Weights of a small transformer language model.
Architecture: learned positions, biases, tied embeddings.
Training: a variant of Muon for these matrices, 574M tokens, 4377 steps.
MLP neurons of a small language model. Each row is named by its layer, matrix (up: input weights; down: output weights) and neuron, and shows model dimensions 192-447. Each number is 500 + 25 x the weight over its row's rms, rounded and kept within 0 to 999. Numbers have three digits each.
After each neuron's rows, "fires on" lists the tokens most often at its 100 highest values on Wikipedia text that the model never trained on.

L3.up223:504479516441521520504487433483485490543514490493518487525480533517482553462523482512496491489496464493521520447540481488454527495502513537491477519507491524506505500532470469503472525518505509521501506508501496495493511528466494552488510530446527499524449470523488484502571479537521540515542496567450496508505478511481485474468497515485490473553533492523520495515463471487529488512502486512472506487531476489492547514539465478489519513534445529475469468523542495506479486496507526487531484507469486501459497527535478494521515514523489490509535478503505501537507540497496537523527482453463446474496493527547517488527499513502497509481491514501469525487483508486505485465498519473467457469484508498522532493492514574449520486483507566468483490468527499489483452504487523
L3.down223:451502485501494477506482523546517477468472525516490506476515511491481508521529537471502510513480524535491524509537473531525470490474542496449518491490529516497474564496510525551523496455538544487521454488500564536489500489526525514538475540506519491511509511496513477530446492516527519492500509554541512471466538527501466514475531532471481496473486527451482516520497515476493568547480470479485498484484495486504546480504478523490488512487494492465474473522510475511445501527507526471507459507541512465503491467496517511528523473488538486477526506533501485480458530521505440465532510477531533469487499496458500488509485498492507469492536505480511500503519486546528469497507473498507502474475473479521460483491509508530485493554497459496567535483508503509507519506467496
fires on: " De", " b", " Per", " sc", " c", " min"

L7.up809:511448517512501471495486487490517536490492541500506562492517511489518516494493523505535499536477464464459469438522504553492454479483513473493519479496530478457567502501538458480459526503450487532553488553506491491510531476538472503507485497498477503496474482502501451488494525530562547505522467500506507521494481534507487508465498509439455513529480506494488485510503521558467528547493488475513527526546507506513493482506489550499527498502509495573513481493506487525477501468513492522493491487471505503503523471514509520492536473521484480454531485489498551435513535494519508526513525495481445544469522534502489487528488524490506512483491544479469492528515485494507494490505522516533504540504490486535510477541471515507507519515523508482495513507465480465542507491478492
L7.down809:481485447461516511489464534452544495527497500524502495484531470502519502509499536481499485488473496439476455487467516495448519502470487485499490521458541495469522500492495494535536488488527521463506555527464531489516514540482489475514507518466516481478584508497477563494486529492503524521484499513463517472503540504448482502498489480515444465496510513521489526448495507479533516489504514504486520476520488453535520506515507513481502467512488525522524509501511520498456536502465496498489501530473507475484492491539475494484522494490460484488515484483541523491516481494455544459490478506526483508525492522514503474516495496497475488565517462452489495528539486529490462509485510498470541480475469459491516499512496466458479510511460467478525507514499500532510488469483496
fires on: " D", "b", " d", " |", " A", "d"

L7.up102:475503509527563487492481515466507518507475461489515519450513493525528511537478452460481438524501478468515471519478500528528513488497516485483516551495517485530467518489516490505541502474482519490511547522511502457493507504502464487516497479495492518478550523491507494481551487496506514520526468503538512491468499494493496517498482490515478480548496519483486499514502525468517550466529500505519489510516501492480502516491526536470523503485526506547514540547505508500548497541538485500540546461514556481464542557550499460501524478489489480478472480510520509476523503499472492458503487485506465504494495504539508509492480480528447533460538445466503461471506506555500510471476478483486505514527507506551466478495503550501520461500539544500483508509461442495505435469515504
L7.down102:468493487494527515448460504519502545535472534513489528480524503490504509482505505487508526486512482515490532482491492491518482517472514492501505492507543484507487508513490541507435503505512505525519543457428506497492463520481520531501503522539469498512481441539495487478532482515520518535535491536508502563507526493484515550519517459497480481500501522500493543483507537437532498479488486511538491450511474442451540517492481491488483479462433515497474499532520466469492458526513488502518470478528476468491501500533474486514518515503527500480465515478510529480529482534479488525480513505566518508519477474511499476448472468519460525489468479511508493487504445459542479514519537476479487505480493539496461504478488486505545547468542464502472497500504533498473535494533507
fires on: " m", " L"

L3.up576:505508491515534547473459495503477482485525459476541522464488431533476516523538534517480513473532452514484484473488511427519488471484505470494518528505474515509471480475499511500509481495494479480532507477478465500511467519465490544543487446529498487471509508488504499532492522510489479497516520497475511496465507520455512548468482488485502467546491516548517524515514513531501453512526542517482507492515451521495505511521524453526486523482556525461505497552547494522545485513502473474477491445507516501501504550477471492526526496478491490533549496489488450510473502479550470494537496482511498458496488472500472492491500455483473507563541494526431486497528498504492487495472503501472541463505505494493501519541474495483504503521487491452496490534509478505456492464504497
L3.down576:483539473526480527478513494506504516434533483469532515501522507521501511506489513503509508490512503523521493547535489515513505506529517506492525499511522498526484485493510488534505505485514523509502468520484504498504542491549549490535486474491527463527494486509488519466493522490513506501488450524501515457480500481462460520520479517527481418505485506525476535503509534533472507468475485469552521478491473504473521474499547464494503497548525506504515559489508501504504501553528485462504470462484538487532529514516468468506478484457463518508536490483513469519504466469470515494482457525504493483489500494488516510478507538442488465525483513560461514470497494502511513462482520484518538503505535503467488486450506471520511505463526495486512502515499514489465460488502507
fires on: "P", " (P", " \"I", "S", "I"

L3.up655:536537554484489509497524492490492502495473505514503461492466499518507532448504513518514467481508527515498531466526520488496510473477459528521512521499520497495470477521493504535498464475542519456549483487499465466482498499538493497478505497493503493517506453494498524477452503512490520486504460539479478482503516508509522547477487590505495484507515504470529485501510486530487481480527537492512508486521499498516495530488443492517500506510500507529495501526492468484481451476523482503519528475494487483502490466468493493502506480542539499531470591521482460507582517514483459465502520506527463506487457530583494472497497510503542504477511463532494488504485526446500477467511528539474479533462524512487491491518480507511482472524534574504534505517487520505502414520500496
L3.down655:493513569500496514502511434475488488516487443499505521499525559482495524497495484543497536544463496472472466440514491483515473508521488527541485553501534488532510518468501509551493506494469526505526512513478523494499516530504441513502496510496491505470515485441489515497502508529533491446538501523516499520522525523522494502485494487489503500465448540484550519502520510455506491468489495504501493518503465502539497502503454513551500518514451514462511496528562481508473473538545506472533458515466454474490471477466512517519473507533494516494507517517472502493549551481515513524495519517478537487499473505493510494510507515492490484518505516501527467521500521504500500521505521518479490476481506479516541499520492517493514511495502535495514487482518553519466483525540474
fires on: " sc", " pl", " min", " gu", " exper", " dem"

L7.up725:458517503474523486530568511514495511474527514529469521498496466518504475510512497517473516494522479502536516536486503491536550536489509467486515510515543525497482476535532504505494506516446479515514500491479482506460467500487464497499544485500485521503501547492506477507537487488543454514494477525529530515491495530461505478535461534558486461550538527528511506485502537490494512474543487471505492508512505507480494491522509500462539485501493481526466517502499521516470511508527555535531534527515477467494481509497528476479515483454516517507487560532518518468511477541485478502482491489508504472479485493507474464516513476517482479530512513493482481493480468499568495496515484479532495534519472527503460505483476511502490509521535522471536482544499480494481505495501487
L7.down725:533526509477496491468496507491544512513528524513507479509524467494546528485484514477505537498489523535539482491498517482496448522497508484469474522505505472474457524458495513507526506536485508492471510548473516541524517481511485524549465500467529472499473498498503501527522470538462520486478532501491487496487517481521530461479490483458481474482512490521508491493504492506464500496517492503498492509530483497500529455542482480499499520481468499464493549506502508500512515508518499467479483500582527513507490492511524475527484503503475551499497473506511471456539470514497516503494496525474502467523489464476451471452506479514485495492489475505517494458510497497479465530481504499511448508475524490489514503497491483486510482517450483473460516525479535544516459539487430
fires on: " |", ":", " L", " (born", " /"

L7.up486:474524495528535511504503523457467476505476483523479515535526490459487504503526496506510516528510504465527490507474533515503495520476509489486471498487511518477491509492518463490515495489500483526523475509507466481522509505483509449525456534514505516532519509495481477473488488490499521502493474468561495536504464523503494524497482497475524452529519504535505518542530486507482521519481479472486516495500535522578478509487508549496476513505496503541495496497524500445516468501542512537510511479523511536524476526530463489504491484492494476457527504464475530514487473499513500514471499498517506501491477455465492471504511520569484487488520437460504491490514530461478560496561497537519483446509476532513481507518526533497483457478495464471459499529478540482509533518437526
L7.down486:484512485463490499497493512535510505483499490543551488493580503495500456481516492554480505512503464443453546521467489498506509502468527519535484478467498465512489467479534511520477502537521477500466483479520497522519513500549504531516529462535492513437490511481507457518566495496531467497546500479520507493505534503500529508520498491478522475533506502490533522548489465477481506532466499523456527511499502471479520456513494488488513481515452533459487508515515497517507513503496483465474509514490473453500530513491523532538507477483507495504542480491498430482511497491528515511514476464537522493523515478511469497482519463478467506444514509500460509489514505481502488520463493464542476491499498504499520497541517463526518506491447479509516546461488509502506498509503519
fires on: "s", "ers", "ors", "us", "es"

L3.up887:487510495505490468474522506478521519491520465505500433488550529528500482512494503476511491537490482554490494496490505534477530545484535518434509548513506503539483535473499544477456504527509488535533502523501496495441531520530509466456490495494497492455460525446504491516500508501474503492497463471523482497508501467523442533529513477518515498512495460512544459500458499554485465511515498528476493508517481521522497501508520482476542508534488511512542520529485483528530489472468511527470486506491530495516523519550512531511514487459483523544538510483461536495511483509495498443502487518462490498494543484513494512537522474520492496488514473441476480533540514487507505478475552492481478514446498467536510536468467452516495517493489502478542500485521521491463529497517539
L3.down887:521500494518522514545516497517481495449505467506459522520517498534521502488489542450519479505484480490477532508466477490527511493499472476532499564549509559484484487502513537503522508559515524539514494490540458512448477458501524480486442488533515431510503536532502468496475498467487498479477476490508462523515510481468478498484488492453499492540508477499540475461509507525494489487468501532503513495517496510527484522494511476457488482503479506445484549496495491490543512499476494542491465524534522512467508506541468480525520516503469492526488530492505502520470510533521458513529538488519481482511550508472517482487489525529519582520482478526452552515500555482483522526478543501512448533488513467472460503469495549471513506464460482471509512487490520508471493482451475
fires on: " high", " High", "igh", "l", "iddle", ":"

L5.up779:529528486479494489517490482524506499458497459504538476484475519473493525482507507519518501477465484497480497502543508491475500546506496558497527509465462480509477540522493482481503523522479503495516450500492480490505500508467523549520473509475555486480468496531486514508464501511560481476494480532531499542507465459483536490479481481496533517475484540517491519525473475477477509466549501507460476526480482521462467497510561556500504522481479520503513510538489521498547462509497521511504490501541518527502471526494510544497448538519542449473467532453466494519534492490485538504516475523491540528513557499443488499533443516493484527502499515523474459503488506557512481472488445512494529496519518503514510478486464493468484501445461479506502490508506525489542484543523447
L5.down779:475504515468515495460502519516481506472523485482476485514485507538520492514501526490495547482480481540509520481498473478477507503494502544519520487459496497533452483537524509516499519528463475523458538511497496506493523502453517499508458525510525513472491478521538477517476503491481527511500534518504501547540522532497528492454520495468495512500466490494503531498489515510492449540492503459467479490501540518466518500528487519503504503475489504458484510470488465496469533527477502478502487495482516482546498519513474513476525491517514485476484509487508518518468505486479521537514454521509495500516507468466466509476501479529530500547484508477477501502483547460472481518537517465545501520498484453555509524438462501503533510504467518508498489446502460508517468550536485
fires on: " ad", " pro", "n", " sub", " sy", " Ad"

L7.up822:531510521491521495449518520536498498514497473490493556519492483498509502514509485502523453460522504488487496472526517504511462498506504441467522533510503499500509506526501455477504522473484492492461472480478540494492530495472509533494511497434509495501501531529506458496528478502477485516492556491508507522511453497499494563485503513494449517523538496477501539495471501502456479496513456463479504502504483524461474522515553519527532530479508470477447530541477533486513498466486541516492544489487499486499526493486515488514500503520499518495530476477547515482522490458514504459496472480453473498504501520496519536498495503503522435527502498545512530533495480519514511481542492532517536475492575472526489491508538496508493534529527491503479493490517460468528537540462478
L7.down822:501507458514533546458507499500501502578503453521490478537495532506480477497491492542512479506449470526509515502488498520525534476507527539528507513517479447487604515467517557480498515446499511517466477521516500511506515502484493525524532516479500506496526474458493479476512514484530491533497503512488490514473503522506514490489470511503500507512511540492493496524489499537498499485446518500506467520517481574466447484476466490551510543538498523505509488471516506515454508511515498483480514499491503506537490554529478510487490468489480484495475533485530468508498500512502511494468524473541508469521501494455516450478493498470498506484489486449500536483494551479475491518492529530523536517499501517544472507502463464497493485453554475516493506499493519514521487468507558
fires on: " A", "y", "ing", " 1", "er"

L7.up412:487490556461457473460531505538491529525482498543533502534508516512502523514460501529524498509531488502462502522514507508554524518489477518495472499519484510529510509488507493450507451477513506533470545495512522523495508518513461456495499522544485507497533532503516519492533515519485528500491487498489489485467471506497529499539465491505542483544495488492489438490524481529491497516522523507467472509531503469483502538496467509522492471544547503520499502462500503479568527525520511541494512507523493495514522489528469509499489491495481498493530507520503474546493479536471494481484489513485502487524470505486483464477528501498489510460509444508474506503545468527485486504468462497528463538521471547536474496486462514503531502484571488484500501506472489500518490457472466
L7.down412:506479457546527494508475469554514467496499484479484533438535485465483479512520509509499483485545505545525482539482521473479482477550504486457510468499516521521512487491489517477499507490486508513541509490509489517477460502526463539476515547518483505518476505519452466490511553509478524509419493520483468532464471500532477525515564481491498504488479500517462499517497486526535491507467517489491538508521516525523456529496520510475510538462518507509532490531463468521505533475522497497529488431511528520503487487487526544485508535485504515507501510464508475455487505476583511510474529508515478472529521488486501543493492534443488502522483479457494488511519486494487499502484482458500480482509504504490469481532532473542505516487537479499539508483512479497515531487522519
fires on: " le", "ro", " m", " place", " work", "-"

L5.up733:483470515472543495481527514528547490485492502473495513537476489441519494497503525495481502504473529515511481505486450529481505532497530494445521512492471486481456486542495477501503510508523567551525499456493509528503469513539442499445489514480495478484506484493507481508510457497468476545487518485491517494527532482516488538468504488490548472526447491471530507508465516485473517522548521492500519532492478459476532497492467520475519430474464509471525553508465515479493480452508528458531495540488516553539485491513517538481501512486539467509547521475558496520470524492504501525498478515497519429546531520520471514488515454472519520504506532502505517504522539517496467466513534472536477500476506478503520527478497489475518509498491482461536473523500510495493500494508497
L5.down733:505488502507508456442545455488513472513524529501520526435575494471504484558477459496494491539502545539463488541465493559521482465464484478504489530533505507488503505454475503515534475493481518479525496501514493466497474488547492501527494505523555520489469487547531478486481485534528515501540500475469472476543503477490479515553472536460503550482499477488533492521540546510470491490468493502524487512524509469498493500492497501510499508535488477441504520515454522496508501499544472486510517479504527501525529521514433491549506504467491503455470495489520516524499515494524532485481538511507511469502522505510509524440548510524543501548461502516501496488439489473546559540548490518491455491478511518525465481486480475487548557441478475477485455493447496500485483510487523
fires on: "el", "ch", "u", "igh", "n", "l"

L3.up358:523460506455520500516481490479508526506481496490491454530497494491495513479468481449476503568489485502498495523520515520474537489482486489514497460473501475503468497484496496506496475520470550479461470504552494511479463456527458519526500507508542440491504529511492517499481484484469482497501534495434507495477506537525499460471464494511560520528524513517478486489547475533498517481499470530503533519517545519509523498526537523509517496475481513508515519524491507479526497510535511536456533519478525460490472550521487463513499488490478481502493566494473518506508484464497468508485468474494466493493510516538485515492502535496453477505455512519471500512445536492520486470529505506569490483505497518487464494525519471473477485481531527510534514544481507452495527511459499
L3.down358:500455496507525517515508524503532545496540510487518583520504510506516483525501527536496496450471520515536479515514506516513522503482476547493492505488499470491532506516488441487489499481501473534467521450459451495467507507502523483499491462519487527567497515468493511444532522520556471522514484531497475479482431505512516541552519534524467509485524507463479450466531529496491463464506509497515490477460523452478505477521488501469518505541476479478490477501493434455511500550469486490479431468534485497506457478457471524487519519511515489459522508464477490508504516467446489507526509494523487533467483485490508487490532433516508522495517436475462492506536499516499506509511463490557499467519504542524482507533510468508522492479527477481501499478507519500533503506510497
fires on: " |", "p", "t", "7", "f", "T"

L3.up487:505480521470484519533485512503520506471477493502511511488538501517516512536532519509509487497499502531498471525509557500498532475472489468511500492510551517483464487498483553529454478479535483500503512494489537509498481519498480519500503485495526503492482511504495468562577511543461507508503488482484516472501467425516497485476477504518536492483535476541536520510479513461509473510486504492493476500506535486511510528478522516484544502496513526457479511510506503503478506469497459473478469512484518464562475543525483560420501501501528516495506518515571513556501476457487474492518493512513544528453469521514496437516508501519527472532505512494493487498514544491552504499476498513475511498484478541481520520534517505527527527542505509511471489444474461504482510483512457
L3.down487:515482523493504522493503483462483507479481491501511475499482521517536447480486483532524484493480528489506461575516538503516498479490447477530502565525495465481514474509484463524465494462498479550493500527492490503537559475497529478514508503468477523499517478466541469498536508501464505463513490516515489513495479542510502478559428544519516486499508485473497514490443515490463481487486527478547472474472508497486506517504518495520486476498466494479473473457520500496504541496480497483530536495547524518527461480473484521523521490481511488500520445523529499501512483468462457493504495515486533518498482502489543480507493494525520515505465515499527531548513514490478500485465476542532486505484503502525516528487515455496516508507492490505447512525489437462496516502495537
fires on: "ing", "ay", "ow", "at", "ated"

L3.up371:495539473492493502492454507443454481505487469513473473527511527469567504510511511507553504483500514484516430560480514505499461520523482506525499474470519498506481461522476495543474504513493530487494480484500476520494503514556514483521488524495505513503497461459548495497499500491479469512499466481508457492537484516482515514474530487524503493528463530459535535513424514513495491475477480492520532484503511518478503477498525522507490501469503517500479509503481453484492494507494509446520487499518473477517530561496544523486535465568485518481490527559506476491472503517508488465497499522525493459539558503467506472524478485478494478489473484488510472521477548470544535496478470509516481529530483528483506499544512503494501494505529511506512480542533517471516488485528543
L3.down371:538510540468501449523446560500474507456481516480490505471531507499515509515508516509457498507504493542493474441484513488452460502503501503489493485468466434509483542478493493496516467479480536532514521513494538475520484508478464476488522521479484479528494508500487470546489505473522495495528498505474523524495480458494482531521486492513535503501477528526521523513509504521454497483515521538471525482482503522494470470500565513509504522501496487483517460527432483502509495505462441512487514547494486510506522506528478507514523520533503491522522531521522519491499472511482510507499474448515532509513517501555521508492543530464511538522461522477453490523464488521520529552522527520508524526527485463494500511460474487497508481524502507520494465490529487488482488539499456
fires on: " its", " their", " his", " adv", "'"

L5.up747:512493485488496481511493511474502490529488462516468489524510518437515494504468527474521511551514503459520511487502492514486516523502478507473478511484496484523495488544469533524509518490513527491473529433496482509488504484478514488512509493471476511472492486473538513512477498491494478474502459500473499503492475539526476515512539477505509495499491493505474508467497512532481465479542499517447533535495527517485533450518514434491489465499445480520467484513478528448462537456522514493471525511511508514519555501535469518498498479438494501447488487468527515473507545546485490542517487496486528488484504473511485509509529548494505510509527546516517466479525545510544457506508519499488549525487491473514511500499451477509481473490487548501500516511536517507544450476467532
L5.down747:467472533523539505519539457463497462513482538522477447499508502493457462504499515507448497523506518517527469485494476489464474545478497509441478514472461462498496477506496514498504514509468469455474529508496512548511474473466475494494492430474492511554448443484427488518461492425486493513512468506491516520481472451508460533480483531509465513503472470491496460492474520482511489502495493469515511499527524498466491487468536499504452457515495461483509518461479526465491498493499534506469502503518504494486486495482539498505479471490488505458515463520504516529521530493462495541500482489510492512491500497533486501529476507481490496521534474474490506512463487523488481535521524518537512490504500473526473515490508531483536480522497546520453513515515459511529566487479510
fires on: " |", " his", " a", "r", "end", "and"

L3.up352:492477488545513446506470489513504487500495506490487487482479506477510487488516545481465498488473572515502476476502546467485516512478513536471513483518509518470511513529539491483500546497509541510459501531493477470465509556517469465475525462519512558453497515497541518538482492536477505506547516517480494522488533511520492468510517514503486497549478533490517511537503502495442492500496485508510495500482483501483499428505523524482495483510516536512501455479487478464492541553517513535512458471510553479510518471494482490471507501500572508498474499485475527529516494524477527508498496466494464492523473426459481446509524561478507487516477508504492476524498519521515485525471456551529516519486564515508482487499477532482493473455531519571521515568493519460526495451484508
L3.down352:484503440495494488561460513487531507500453550468501515509503489479520507499474493448514460525479519500505432500516493486487503483562509543491509506537551506471492537560507497473463510527490506522482487498504487545467499492516456460469469479497540502518550509511529510532481541502496487504497548535488484505485530440493467486487514505520513501534473524529513519513474528506501526482507504472526497516414490503509519478492490511498466490537520520469535500502518475487487527519475478473550506483481536501493473484510481504469507470515549468497452483462518509505506480513485500499511523508514514516531502462489401535482515533495485459534438512500540523470517544539495463522463502480539491492511512525487493523476490504516479506508468512544469537545525508522530480516563523
fires on: " n", " N", "n", "N", " ren", " (N"

L5.up568:498492470485491472468492514512473483515506499492511498454500477490534507548495516513532477490503512495505552471518516525537472503503493548517514536517490514486465468517523535537505521466466524516534516526522515484559543506510498504506554480520499502494488502542512517482491524497503494565494484480450547481491535477521506519458501510489466480514515494485496465480480507469495485523499480471523462469542482518533539549470507525467519510469469481499495502527486495496516515550472487470508538546496528492470493467521538521509511530508527505510494506509452442458512528498507488490486464535483484503494483499470481492500481487517480490496463495483467558452504512492550479482522488472490476508484506515552452508482488499520474478517489478488458496541464500519518525515476470
L5.down568:463478542539479487494490507519530475502491511498497516510541478514505461520494481521455463462480431514509517471494535515492510497508476462469473494557554506500488491524544506485505471499504471486539487474521505548514472492496539488518469559510498476524508518495497517436522509487513538518486521502517492508570525510444506506505530516560526513456530504477469495517487508528490420487486453538494505480509501466516495481481463475493510494510447526552506533509525521494490513504496543476515489493500509528469491522463494519504496512482487468503507489496501517507528490495501459476480531509500518547526538505505518500510558498478476461506531482550499463419496516497498549487492488538489490487459492475467506495480519500480459465494475481520534475482493505507509493553525494
fires on: ",", "s,", "e,", " of", "es,"

L5.up734:519474525426537537502467473473485535528495462477469462484525506493532459480480503489520528525502529461475529468523518461546489463565480522448504481522536517471435518522488482463515513514503528516489512507495479499487506500536534499467507499541507542503496518520562546482486503468507476537483494489489505500515516507533506495501491496520507488529497497517438499479515480478507527489511481481464540491467526493505521504492511471529442503496498517525501434536514520474532509534489497514476485520484530501490491511522513564496492507446545479483487500483507556509513479522516494505519475504504540497540520495494480481486529501459483502547495494536512445488487519464517486532511505516548522456506555517532495470504507481472554495505525485555520485470504470458499515498492512
L5.down734:488501540516492463522521509482502490529542512498507499514504494480516456504491509523508499510482482510490527458488492487488505525544493507476490509535508497512498499501481447525504498536509488520468488446486459469518534479517478486443495515536502524523492477489522557496534497453481496465466487537513562503513504461494538478504477498491510521513504468505501507530484533502502534553559504515504450525451527492537516464508512528477497506457463498480568502445481484485554489543489476498498474510498485527481482488553475508496483497508476505510467483466503468541525502498492523483496487488462559515485458491520478496466519510514446498482486499519499520512488496517477459530495498477491515477526513523537460506528498465533491545553511482483502494445480507520477513497554496
fires on: " of", " n", " |"

L3.up172:512477466482499461499515525477465529471490477501508495499505511477528483487430498521522460513514534511461521525468472495501462494520504529475554459505489508497542471512517480512479496507461524465475498534523515492508481554496512497495504515479508500533506495493501449526501488497474471497501491490506518527502473540521515514504503465529488480488518523431491531504470509501508463489511484502519489572501562484463473539488506487528488480476512492466460547511486494472510535505477478444497513478506501517495509496504504489525493516500504524530487567490473515501535532516490534456524479517500499494521527535519485462468497586517532512512480509461501559488511523532511431465484472476547544504520484516501518513505510483464520485473476494488499508480483471518529468482509472
L3.down172:489483452512480486503490476496474504519486501437493518515500534485484495458503472487534504546505500561507510499485545533485513475508539509513495528509502534437531519547464524464501517526459476507482481559498541507504483542492480499515439468538496533511532486457489508526544504512485488500513476507532513514511498539470497501491491534555460493521515505495482487496483460502511501487512541443539484520510498484466477533486466471486473481515533488502485515487517495486540454493498501472526506547520468548519507479509471467532474545493513525505493495468463528518475478483458442477480507497469536496478483540486530504472496486503482505480487483501487484477523482470497513467472444490514534486493461513463544521525477520529497515494553538454491521492461493501538494477495526
fires on: "r", " Or", " Cr", "art", "reat", "ele"

L7.up598:510502537501499532487471522465500492514513525531477452477510500442538503545483499482512518520487459504435487485530505464505498443479471478511464469479512539455491488530516499529486521531508484508512446522512515548471485550501534461518520510517541432482517489477509445471530497540494487537506552492476520494553491503530486544483486488566516478535485520502497514454496476517463543485523477485503550482556487548484507543499475503457513503480448514466510522524488459511512494510492489532508499486509488487544461518489520462488482531529486533526501522512439492508549497487489492488458477496510487520496528503529501513528455476560478512510519450528506505499511505523517530507498486513494489486464521519507482474472442490504494494531488517469493485510475534480496475545485523
L7.down598:515504497507510490512506461548538512500485468508537474511495499549494525502515478516537502555484510496482478506530488479483500478487493514506506492519491487517456502516487496547500508464461511476576481519483508518487462519541478488486449509527518501455466510457490473496479482521516442475502510479509504486509513527485504529525495505509500524478517537487504539553467465497509540488473551475453480554500530458489463504494500498505523495482478486468533532499424452550475499500576498528527501505456483542475551534488524474502497485501477496512491545505470534491510511489498507522480513471519492461532501535485467498530512518522465463498551544518505495497507489503508514496510494516433511542513517529466474545509472483543450494486452537456459499529489481492438506519523466
fires on: " P", " Se", " W", " 7", "p", "ep"

L5.up394:529500463472536511528475517482481482469518467517511508493532515452487514534522511486486493528498525512510472486523514462492496452526493453482499509502493510479494522470492496496519498515482525510462517450477530482494519465509485488507492493495534547447506499516468503496502517549534482547485518558486498472498466478524479532500510529536511482502505463495512525534485547482553493495539475543512471537458471490498519517534480508502506526516510515485476484464465519488483523529520546441499463508438501495512509475540496560499502467494542510475460491531486520469497487508517495455518507508510518514497503502469515517501509472503507494496534490516505514482484483525455482509480480465442538521482550545461517531496487549454520557471539487476491452510483521491487533490494510
L5.down394:446532514479488519499543500480518495511576485500493508518481556494527489487478532506538504507461481471517526506521567474491492524522488475496493498507515486483530558489466408480526502503493499555481505535483492516514544457485497495541502503464522492509506486495501459512509486446511478496528482474520519484419504525502495521508443501538492495497503494474516519511487504507498497450490514514470498480465529480508508532503469519495503509493527491508541468490483491495493495499486529498491464521478478508461486486504547534479528554487531491499504502520523553512487520501487456520489504529570494477506524504452518482492507477473471494469497516540506505514526474513529505549536489507461517530471507527561509492495553519548519501509530500489503524494520506512500550483478452
fires on: " a", " the", " d", " in", " l", " f"

L5.up895:535521493442509485481512498517527489505491479460500515509494494480514485559493499505519475498475499489492481503502533503475478541521473498525491533528507482490457462480515485505529532472480485515466519476491514505492492487461509557539471569513493490508452486478473490490529495466482489486536506500486512517485542513482512480522454523512479470527496485481476504543481467504510502526507504508527509491526462533535521509553511540515528472488471473475475473497496510540521514466543515508500538506516540496501522532508469482524500493510488510516536507532503519485477498506450500471463506479503450517502449470488486511526511511470532487531522457505466513444479458546501532515455491490515508526527498482486482462477529484508501484558499546485475532486496529476503509454477521
L5.down895:496528546500500509534491504482499493496541456541501486500533524495498519516482489490477487500485484498485460477465485507473493542458526493516504468523499450512531497476516515506486496493550431476511491526494543498451513499463459528512495514520499485479485444472465491483494507472498523474511484496522498522515488519505497522525473549455484485494528524533540492507548485469516506501510469462525489529450482479522538529505512525495531507514515551514485501486491499458477549492485516521490482485533483495461517514526509525539521490471489488472484546515491520513514481493463529486461520477505522536503511497533500467503497556530505484525506490520498529467518507514519509492555491520552521501483484514518510527470475507494485449517462523528552495460480478488486484504482489
fires on: " K", "er", "y", "k", "og"

L3.up663:531488508508494490509502458502460488508490463486492511541460501511527483498512516514520507449528504472505482484554510513472488496532524508490473490441513492490480475529491488461551488527472490507514482494520490536498550539516523480461429507466487549494461505460515510498505484530496485500505446470527464528532512505501484507494516510491502538532482489509498493470515502451500531477503515488501525501546508511490508534490517451527520527482545552527477537495526504503480472509472464529460499513448505526494539521470497456486484506537504464499492497506499471499471482536494534488501456529506549562483498497482535529522489484485498507513504460535498493515471507481501493478558487536509499519503526497475577503477478513462538519488501463486533501533486517440487497495472485
L3.down663:449500503484497482484493501465515475516473491488506506539522469492544506503466478483498491507506518533509547500504472491508515529499520508498474482538504472520555546526500517522471504473521454509483510508494562476505473533526515532527520468498528501512492452475496464457522512487521477500476551530479503506500505499535525532485509492433463508449497500541515533471507533521491523503488478456477503500517502525479548485512480498412487545502515512503508525492507492454503489516483474490493484468492520514457440511498473512529489524488449483482470504511513506465514477517521470523499524502496523500550487504542516512511514545514474531500494522529477504542456501520510508522527499468483505535483483546517498507526476510524507482502506525494475520495481508510506515518511534
fires on: "ian", "'s", "ief", "ecutive", "enior", " inter"

L3.up318:523520486509542530474493506502446449492499470502523483495527515502496491584483497509497527510523520503504471511490545452517533558495502526507502469473519491491505505532561482509512459522461500502476519481496546510515557493496510527480536509477504488482487472577521445547482500494481478548481539498484476520491519511490459480482501518515498503498462495519526496454489459497473453521518500502487517491486506493526525446466506459492541496501515530539488547522483479487494548493536516477517483503551504497488515510543525506477505513510531498517448525487497487513494485525469512480485543502489499493472502489514546507491534488524488502517500534512456521481504502427496482488472512479500500498516517492474478480529464480476449517510470516528482491525463496530489475462472456
L3.down318:496466514524512551548483523476478482455497495499541466458507467520524523493496505530499517476461547527514500475545536475467515541507465549506508507527492474521514529479490515457504448465534502474524492520540520491457523525510540497498492503532487508530467479530415509506480489459482458482478510491515490546509520516501474467479497516523519458502498469535546513495519548489499501491514537477508525512462498478540487474506507486523471498477514502507511502488503484501458473461533509493524483522527491529474522519539466463510456512497447492455541508496503511527494503515475531499514475506479537463546535451543514518456496495552492452535502510470528527503527489520476527514530503499520513469477504501496503460485504490530498494461505439505516488532550470489515500559478499
fires on: " in", ",", "e,", "is,"